Part of a small language model's weights: a variant of Muon for these matrices, 150M tokens.
MLP neurons of a small language model. Each row is named by its layer, matrix (gate and up: input weights) and neuron, and shows model dimensions 16-143. Each number is 500 + 50 x the weight over its row's rms, rounded and kept within 0 to 999. Numbers have three digits each. A neuron's up and down rows have the sign that makes its largest values positive.
After each neuron's rows, "fires in" lists the words (lower case) most often at its 100 highest values on Wikipedia text that the model never trained on.

L11.gate367:452434424469440509442551514499476499503507474569463540587459473598484556483492475553420482460484444428466517535467513458474447406537451393501417614486386425500478544545417448536522438397540524554509429540499420507582487547542561455433514461560406482451455449556486552503499638504546508400421446496579531540537527446476561453540529512447432480444465429519557570434533450446491479540609
L11.up367:537408527575525513514546521564454501449482427481551494573479544600435519536604579436482505562569489427491448525459521473511595523480526456491431540369520423491467529477528585549503527508437492542465538586497530507481423500450519556530478476470508533543440479582521460531453429544530463429461448480510476601398496483554465530502589469446552392542513420410504431398470487473613502463476
fires in: "one", "west", "that", "north", "east", "each"

L9.gate311:473422503521496499486554574535515476544433403610473439510537507546496547572427511490484460584520464545387539518476507436486512418525478534532530493486482517560531453498404541490543601500547468539414356506524425577456435536481493491530522483550496440525604528549423520490481576446475551579445591502509507435387520452512503539466450540548443418598477539527555520575519478470538474500452
L9.up311:479461634476462516430477562480535483501448603512515455461496439464495516489422513425514526428540544468443507563507511485486444534512389470488459447478496472571547509570573384525480511397430507425476494453461514458416527450470344563483511486465365567495541558510487389570555510559425529474570466570518521454499562526526509601490484471525618491500421454525417409540597489476411517509437
fires in: "the", "all", "these", "that", "its", "this"

L12.gate487:537498534462573508561492565483607493453510430568482513517456517468418520551422509451493489512525568425529388552526524543578533453478528452542443564594463513442556485491549512556425560477563521543521571510560532496430499509520423498463527512551541481555538543506557486518514568583549575424372497530460486519502489482536585501529489481526450551561377500492559544457458464567530460493486
L12.up487:488486472520498568572543505564498527385474447517510512509455507520459582542513442426532443347534539494567410516441509430485524495425537469427469498504550502489437436566498441435525528470484444497402573647494542554444511460540515510484460433469560456499525397428557613609581489532503435466436535516506516426444484429591418561520531468491437485510502425512518534475495489500488560446540
fires in: "north", "west", "east", "south", "eastern", "northern"

L6.gate388:524460494477401460467436587468484463473529438421519495500429532467603417502478524553434591410569566431471499443527435471550509518514504562491438476470558553553494494515595527503475469495456437452498546535391497509567452473548527561609609488486528447469463535449422508477537581533485551503516511514488437493475563527495524571444503452503463515486481473444466477420553488524497522492461
L6.up388:507456496470437560469502515427512560491514502421448510553412466474538464464478524587476539403558565476448565503526498498502616549485479470574460515533553588434515577518456577465496396464517468430502569490402471539552469484488549565571514495583516483403443460534537475460574509481509585465471602482552546538423462473486454512488451493520527478403635410424531541405453432421446546547493
fires in: "in", "took", "take", "reached", "named"

L8.gate141:501419569442505520415538441564559559497612382464462465493478469443616546642484535508538481449427562421454519458394471522451417498500420446431473577540451484517527505534472485532588536452514467529536551450494484523528505523519493541470570496556438564642567504518504543483468568586451542530480501534555527453474485598520536534506552532504482469581489449471439556402519480419498522520496
L8.up141:478428539447546580492425458548523410513427513524425471531511436450472512556536503488523455412462412643430445554485511534464473540455464477452372548505539510493425491496537420527451538553495448467438414479506450454521559479538542552464529491436531440530516473520470460459390537574436504440528528438454597496474445555598511502543517530499482513522491576513450549484502621385509498586526
fires in: "but", "however", "although", "also", "since", "though"

L8.gate155:451569500549474425450551498573509508432555516546598580495425436463592541479585502324575508461495521504448598521450458486526567448559523506504441526522398523439505557529553508503551497432489487470569512440506549514485463523546541483532515429495529553605565490580505504545398543525505545489421508456585636515526502566621491521504540433555506591525458444429479603535476434391496499577514
L8.up155:501503568452530456543541495527554551550527548501550561483489565566565441404538561485535419484533487494433520434565475472543490416509556451455503519547459448468446505526476444573431492432524486538493552421470465498420498495555526464497552502469452526579523592495528480527480547562491515455474488549639517502414408510528540460469483588547465586542553477510489559355491418504491404467599
fires in: "and", "then", "but", "in"

L8.gate238:526482557408445579377560451489584495437465499485444520631446498459524474523517434482551519614524532459460486484547441501366451442504496456494530555450513474469485476505547484526603465448483359448538522398548521518494533601498487479597495483591460518499542508433426503452409532551508529514470412505446549531466485493510400448595534480511501576478571459459487518460479457487467395604509
L8.up238:498481542473416506479602512490516536504555519474493448518407484585491511367547407535526471535559568482578507567430467470487429478552439542540494457423451515395527557447582439456452531494457451482489567475485503548455457533603467497608576457556536471511587542492525518519480491463493493474495578528598576606410438529531470517397462484595535492424442458533519419463467589495512564425474
fires in: "the", "a", "s"

L10.gate247:424484536464475471441543543437503482406493503408460486544539457520512520484522460491560560452562535419403491529614527541454447456489422572483498552446476489444448480446464492531585608480389499475488484438440539493452438473497410446511542542507545452550568475488564411418508586506478562503592495439585581517495567512494567457525480552457492417494440489548592431559561409484497608527467
L10.up247:447448493531456532384471450462433539509453529489482426546506507463402485453509510504485438538444478557518494519567453498440487565454447410480517493434511510479464465495477453461594511447510520469479542568507571537453472431487502549518552414464544550574551530436551477539533554522423458527554451405508538596540509519446507593440401540500610406352479441508532458535547474482413543558529
fires in: "first", "the", "for", "second", "s", "this"

L12.gate288:488386525458468437488538540510539492525453452614435460554505473526476513488503447498494570514486492560569519561468509517455524592553512421521530496517555584510505510502491552560527515454439436551417521473428578492526471537444618427542576554556563467376544474549437529515454550544449462500504361474537555530489510543550536561544529459488427420447540407546528521519575520544508497513429
L12.up288:523475509384434563481523480558551465503509520569411496544425539495473434493539552462504450561568500643452597537543490572461556566536506449474471539510582412504499449511438461545499487459531511502465509501492501596483512422462514498550567534534455467467525568592582493500494502576423479422460458503508547488491485466508593525406506488427524475547621453602456458517566591507531513563480
fires in: "the", "first", "next", "last", "final"

L8.gate110:496493550494473552410471503653450494540536503547466471458479436478632533577529446434571470413471532516477508447506461528489408503434416478517519487500450541463558594522543600448493548483494501460450536470573537578481513460541426559445491430424499517477520549459466591507470518551518482452459478400461496518426506515466512474479627550515547522418401516509390552515489539509610477476514
L8.up110:400536445436510447511473522405503485515470482522476510547489529545464454457527480551446423532484471448491487529514498459499541485512571556558456546472549494417509540474533480459477518505504506560373447501492427410503480558573504578526551525612457534600506510557491498514537560584460512536429601547574569488501504543474464553485503601517478519632541526373534514489505450468540459532408
fires in: "but", "and", "although"